config.yaml
n_layer: 8
d_model: 768
n_head: 6
n_kv_head: 1
head_dim: 128
d_mlp: 2048
vocab_size: 32000
activation: "swiglu"
norm: "rmsnorm"
norm_place: "pre"
norm_eps: 1e-06
positions: "rope"
rope_base: 10000.0
rope_fraction: 1.0
qk_norm: false
attn_scale: 0.0884
bias: "none"
tie_embeddings: false
parallel_block: false
init: "normal"
init_std_qkv: 0.0156
init_std_o: 0.0
init_std_up: 0.0156
init_std_down: 0.0
optimizer: "muon_variant"
lr: 0.00784
lr_mult_o: 3.0
lr_mult_down: 0.7
lr_head: 0.00415
grad_clip: 1.0
warmup_steps: 200
schedule: "wsd"
decay_fraction: 0.692
decay_shape: "sqrt"
final_lr_fraction: 0.1
batch_tokens: 131072
seq_len: 1024
doc_mask: true
train_tokens: 1066000000
steps: 8133
dataset: "wikipedia_en"
MLP neurons of a small language model. Each row is named by its layer, matrix (gate and up: input weights) and neuron, and shows model dimensions 560-655. Each number is 50 + 10 x the weight over its row's rms, rounded and kept within 0 to 99. A neuron's up and down rows have the sign that makes its largest values positive.
After each neuron's rows, "fires after" lists the tokens most often just before its 100 highest values on Wikipedia text that the model never trained on.

L2.gate83:44 44 47 53 48 61 60 49 56 46 57 50 42 41 54 37 40 33 52 54 75 46 64 45 63 42 52 49 39 55 46 59 57 65 51 37 60 49 57 40 52 47 58 39 50 65 40 36 41 28 36 48 72 62 60 45 47 41 60 48 50 68 65 63 50 44 59 47 56 44 56 66 59 71 42 50 59 62 42 51 65 47 49 52 50 33 48 48 54 60 45 46 43 76 56 53
L2.up83:55 51 54 52 62 56 61 66 54 50 62 62 50 51 60 35 40 47 44 46 48 65 41 45 71 43 51 54 45 60 45 56 49 45 51 44 51 37 44 25 23 48 50 36 45 52 55 55 49 41 43 47 63 45 64 40 47 47 50 49 49 62 48 48 43 49 44 46 56 47 44 53 59 40 41 38 59 54 49 48 61 44 59 65 47 58 54 62 51 70 50 46 49 59 51 44
fires after: ".", "\"."

L2.gate791:55 52 31 50 55 60 41 40 49 62 16 61 59 57 55 46 43 53 69 40 56 28 51 37 44 47 55 53 56 55 41 62 57 43 54 47 58 72 53 38 58 47 54 60 48 56 53 59 57 47 45 55 54 41 45 48 52 61 59 29 57 69 50 58 41 61 59 60 67 54 60 48 63 52 26 45 64 43 61 42 70 68 69 51 46 41 25 60 50 43 64 59 54 58 44 74
L2.up791:54 50 40 48 55 64 50 42 45 60 42 50 49 46 58 46 48 71 51 37 62 36 41 43 41 61 52 49 39 48 42 60 49 59 60 59 70 56 56 61 55 46 36 55 49 56 44 79 49 56 61 42 60 50 46 61 51 61 53 26 64 65 48 61 74 60 47 56 61 61 60 56 74 58 58 57 70 46 54 43 40 54 74 50 52 55 34 48 52 34 64 62 51 61 52 58
fires after: " %", " Votes", "|---|---|", "---|---|---|---|", "|---|---|---|", " |"

L2.gate1348:40 52 49 34 47 56 45 63 42 53 43 49 67 44 38 34 52 54 48 43 72 46 43 47 57 52 49 45 44 32 44 49 42 51 46 82 46 44 47 56 47 55 46 53 41 54 47 50 30 36 67 33 48 47 41 50 33 35 57 25 62 44 42 35 59 47 59 50 57 54 69 40 61 55 64 37 54 42 46 45 57 70 41 60 62 59 51 52 59 51 39 69 46 64 42 45
L2.up1348:48 54 49 49 44 55 65 62 40 60 36 39 35 49 32 37 50 51 46 50 51 40 48 45 51 40 53 37 35 17 42 63 48 69 48 57 61 35 39 57 53 59 42 40 54 40 67 56 59 40 63 42 47 60 62 65 50 55 28 32 53 63 35 49 48 49 59 44 59 49 49 40 32 53 49 44 56 55 60 53 65 70 27 58 64 50 39 42 57 51 54 62 61 77 27 50
fires after: "\n", "|", " |", "-"

L2.gate249:57 65 40 37 60 60 69 63 50 44 42 61 64 46 72 53 53 38 64 47 41 44 61 57 58 55 57 59 58 59 57 54 51 58 53 61 52 46 46 58 56 40 43 54 47 41 51 69 59 74 62 60 46 35 58 50 58 56 62 54 57 36 50 50 48 45 46 37 67 54 56 41 48 52 38 41 49 48 62 55 52 58 65 38 44 44 47 60 45 63 35 63 61 51 45 44
L2.up249:46 57 58 45 58 54 55 32 53 55 34 52 59 47 53 60 53 48 54 59 51 57 70 51 45 59 57 53 49 46 67 39 61 52 40 48 31 63 35 38 58 52 53 62 52 68 38 68 42 30 47 53 45 42 33 45 55 59 46 51 49 31 56 43 55 49 52 55 67 26 53 51 62 47 65 39 56 56 58 48 49 44 55 41 62 56 32 41 64 45 45 45 35 49 74 67
fires after: "|", "\n", "-", " Total", " No"

L2.gate1292:44 34 22 68 64 54 55 59 55 25 60 71 52 51 58 74 49 60 43 48 55 70 47 69 38 67 50 48 32 51 45 42 65 63 42 41 49 54 60 48 52 45 63 50 49 43 44 47 57 45 73 43 62 64 56 51 47 60 64 71 54 64 60 46 66 40 61 53 50 56 65 42 46 41 58 50 46 45 62 44 38 68 63 49 56 35 35 36 58 50 48 70 57 50 51 64
L2.up1292:37 44 39 56 41 50 49 49 43 60 48 64 45 49 48 70 38 45 46 55 42 61 51 48 55 51 60 42 38 48 47 61 47 36 42 42 48 48 41 47 57 44 49 31 66 53 43 55 37 44 46 64 60 41 65 42 55 32 55 58 62 48 65 51 57 42 19 41 32 46 36 49 70 38 56 60 46 31 49 44 39 63 54 48 45 60 40 44 48 66 46 63 50 43 58 46
fires after: "\n", "-", " Party", ")"

L2.gate804:56 44 43 58 52 55 35 36 52 48 40 61 41 51 50 60 44 41 56 49 64 60 48 47 56 54 41 19 46 54 33 61 47 62 39 60 60 48 40 45 51 52 58 68 51 61 59 44 37 53 47 39 40 42 57 52 32 51 35 45 48 31 51 38 49 62 57 33 36 51 43 53 68 53 60 49 77 48 72 42 53 52 51 54 52 47 37 46 55 71 49 55 71 46 55 51
L2.up804:67 45 56 46 44 48 60 44 44 59 57 49 51 53 61 50 57 40 24 43 29 44 46 58 70 57 48 42 32 55 23 49 51 44 58 43 41 73 47 44 38 46 40 54 65 68 55 47 29 49 58 50 45 60 65 50 61 51 61 43 30 50 37 41 37 45 43 46 35 65 33 42 69 50 63 41 44 51 42 36 51 57 76 48 48 58 51 44 72 59 52 62 67 45 53 55
fires after: ")", "\n", "\""

L2.gate545:47 34 64 51 53 45 57 37 62 38 48 67 70 45 78 64 60 67 40 62 45 48 52 54 55 61 49 51 55 49 59 50 45 49 52 58 40 44 49 46 35 41 51 42 59 54 55 65 51 41 56 66 44 52 52 49 34 42 56 55 51 58 49 46 52 47 48 61 56 36 45 45 56 51 52 68 60 50 47 48 54 62 50 54 62 59 41 52 72 64 39 50 45 58 54 32
L2.up545:61 42 34 53 37 53 42 24 59 62 49 64 64 57 61 49 61 59 47 51 43 56 56 39 69 63 59 42 49 52 58 49 65 53 55 47 49 58 44 17 48 54 55 49 64 49 54 29 46 39 42 62 45 47 57 37 43 49 56 60 47 58 56 55 31 52 46 54 56 37 51 34 59 73 42 42 58 45 44 59 39 53 50 50 49 40 40 62 53 48 37 47 38 42 59 35
fires after: ".", ")."

L2.gate229:49 52 39 45 41 44 59 50 39 56 39 49 30 61 51 30 60 61 61 37 44 58 33 30 50 42 51 68 49 45 55 60 61 51 54 63 58 48 56 55 56 66 54 49 34 43 45 56 64 65 55 48 49 49 40 38 43 46 32 47 52 46 59 51 65 54 53 55 54 62 40 15 38 42 47 49 54 70 47 55 55 51 68 56 51 35 54 52 59 49 39 37 54 42 44 56
L2.up229:52 44 32 57 43 31 57 54 56 44 56 45 60 65 38 70 42 48 53 50 51 56 49 68 52 62 48 53 51 54 57 59 41 58 47 56 53 45 49 56 44 42 52 47 30 37 48 35 52 70 31 62 56 54 42 44 34 45 50 44 45 41 65 53 56 52 36 56 30 39 42 31 53 45 40 41 38 48 44 53 46 49 40 43 42 36 53 47 44 42 50 50 37 58 59 50
fires after: " |", "|", " 22", " Co", ";"

L2.gate494:62 34 56 62 31 53 62 84 55 53 53 47 41 54 41 44 58 69 50 35 52 38 26 52 42 57 30 49 43 56 48 51 48 40 38 67 64 60 68 57 67 60 39 31 50 55 54 55 45 49 71 51 46 44 56 53 44 53 59 48 73 48 34 52 49 48 48 47 49 66 60 45 30 50 41 72 56 39 54 62 42 70 51 53 57 34 47 42 37 51 51 46 51 33 44 50
L2.up494:49 64 47 47 49 57 46 44 54 50 33 39 45 63 62 68 49 53 43 64 51 65 51 66 61 47 47 65 51 59 36 55 30 44 54 49 44 57 46 45 32 63 39 35 63 35 60 54 46 39 63 74 38 46 37 71 44 53 48 65 70 45 52 52 53 64 38 57 42 59 50 51 59 56 42 66 51 45 34 46 42 59 41 51 56 50 36 42 50 41 51 44 32 68 49 61
fires after: "\n", " Team", " Title", " Pos", " ", " Party"

L2.gate1127:46 41 52 65 40 46 60 54 48 53 59 62 55 52 36 62 42 62 48 43 68 64 46 56 62 44 55 63 50 42 43 57 55 40 41 55 55 54 47 60 60 45 51 59 56 72 84 46 51 55 61 36 36 56 64 71 52 48 46 47 44 53 50 39 58 69 44 57 40 52 48 40 56 47 45 56 73 42 54 51 55 76 53 43 45 41 53 58 41 50 51 74 49 59 52 39
L2.up1127:58 59 56 50 44 54 58 47 35 51 40 63 53 52 57 67 39 62 42 36 41 50 55 71 57 46 62 37 41 51 46 56 39 51 31 53 38 42 36 47 55 51 41 63 66 62 68 51 43 55 50 61 42 60 53 54 61 51 48 52 51 40 52 33 47 71 54 49 32 62 36 43 51 55 57 40 61 42 44 58 56 58 52 49 57 47 50 53 69 42 64 57 53 52 51 20
fires after: "\n", " Party", ".", " Rank", " Game", " Date"

L2.gate1279:41 47 54 41 53 38 55 53 61 35 52 48 46 34 45 69 68 44 63 58 40 54 57 49 51 59 54 42 57 49 51 60 58 57 54 47 47 48 41 40 46 29 50 45 52 44 72 34 52 51 52 51 56 63 58 61 53 52 60 47 39 61 60 42 54 61 53 42 61 35 41 51 46 27 30 47 44 46 62 37 59 42 51 38 51 56 52 52 54 51 48 46 50 62 43 39
L2.up1279:37 63 47 50 43 59 43 63 28 58 50 46 39 51 48 46 60 41 21 64 48 63 51 60 46 40 55 22 46 56 39 37 52 48 45 45 55 52 65 45 47 70 66 52 37 61 48 48 54 53 50 36 47 49 42 39 55 55 58 45 60 80 61 42 63 42 43 56 29 60 42 57 51 62 55 44 48 51 38 60 38 42 57 53 39 56 46 46 81 38 35 49 41 56 59 45
fires after: "\n", " ="

L2.gate223:53 42 63 41 41 61 56 52 55 60 52 51 62 41 47 42 44 43 46 55 49 36 34 54 61 47 44 58 50 46 33 68 60 55 41 47 52 48 50 56 37 42 40 66 37 50 45 49 47 40 43 52 44 40 50 42 56 40 43 35 77 45 39 43 51 41 43 60 72 46 49 69 44 60 69 57 66 57 70 59 38 55 54 46 46 51 54 52 53 55 47 57 58 37 46 46
L2.up223:48 35 58 45 43 56 55 49 62 37 46 44 52 39 28 55 44 46 63 69 47 46 48 37 58 58 43 55 44 51 44 69 59 52 48 52 35 52 62 65 51 60 44 69 50 50 40 43 50 33 58 53 41 51 37 61 46 51 42 45 52 39 48 47 53 57 58 52 64 36 48 62 50 52 60 37 55 46 70 53 45 42 37 43 40 63 66 49 56 37 45 54 46 54 52 45
fires after: "\n", "|", " |", "---|---|---|---|", " No"

L2.gate1134:53 62 35 38 45 45 62 41 48 41 36 51 69 60 44 39 48 37 70 56 53 64 56 40 55 58 42 63 55 32 47 56 50 57 41 53 49 53 69 67 51 61 36 70 46 35 42 37 55 42 54 53 27 54 74 62 38 60 47 47 59 54 38 45 59 36 64 42 44 51 59 41 51 53 50 37 54 32 51 69 44 56 56 56 45 51 69 52 56 44 70 52 37 59 49 62
L2.up1134:60 56 48 48 42 38 44 46 48 57 35 38 43 60 64 32 50 39 38 62 47 45 30 41 57 49 58 50 57 50 56 65 59 49 55 45 54 37 45 46 50 31 48 32 51 43 75 53 45 58 55 57 38 48 62 54 44 42 52 37 41 45 79 48 48 37 58 48 37 55 35 39 37 43 61 63 65 57 44 58 52 54 37 56 42 67 53 35 46 64 35 48 41 77 61 64
fires after: "|", "\n", " (", " |", "(", "/"

L2.gate226:47 49 73 41 60 53 52 50 65 36 42 49 59 42 68 43 55 46 56 63 46 38 43 47 65 23 61 41 37 62 34 55 32 44 49 54 45 46 35 40 34 42 55 30 43 54 47 39 46 34 61 69 50 59 59 21 53 57 57 72 66 44 68 57 64 53 34 57 62 70 56 65 57 40 38 47 52 45 37 37 59 42 47 61 66 63 64 47 55 56 46 68 47 65 55 53
L2.up226:49 69 61 45 54 45 44 63 52 61 49 52 46 36 55 46 52 61 33 36 63 55 53 43 30 53 54 64 50 45 60 31 41 39 48 57 44 41 49 41 76 64 51 45 53 61 40 63 57 50 49 63 50 48 69 42 42 52 40 35 38 49 36 27 51 50 66 55 53 52 35 34 40 41 36 43 61 55 60 49 40 43 46 61 41 42 53 76 29 40 26 60 45 41 64 46
fires after: ".", "\".", ")."

L2.gate1476:44 59 42 53 40 43 49 70 22 54 24 58 62 66 56 41 48 56 52 46 70 39 44 57 66 57 51 55 34 48 32 64 49 53 40 48 61 54 62 40 52 53 50 41 40 56 67 79 54 38 64 38 53 56 49 74 50 30 50 47 63 42 56 57 57 44 48 60 49 72 40 47 66 52 47 49 53 51 49 60 43 56 54 56 58 52 69 46 59 59 49 45 43 51 42 76
L2.up1476:55 44 19 42 47 48 62 31 43 29 54 57 50 67 41 59 40 50 50 50 50 56 45 41 50 46 45 72 40 45 43 57 57 25 44 58 62 54 48 53 62 32 52 38 30 72 44 43 59 63 55 50 51 45 51 62 36 42 56 54 59 68 56 47 59 43 52 42 47 45 41 33 57 44 65 47 55 68 61 43 56 58 65 66 52 52 46 43 64 70 38 41 54 57 48 49
fires after: "\n", "|---|---|", "|", "|---|---|---|", "|---|", " |"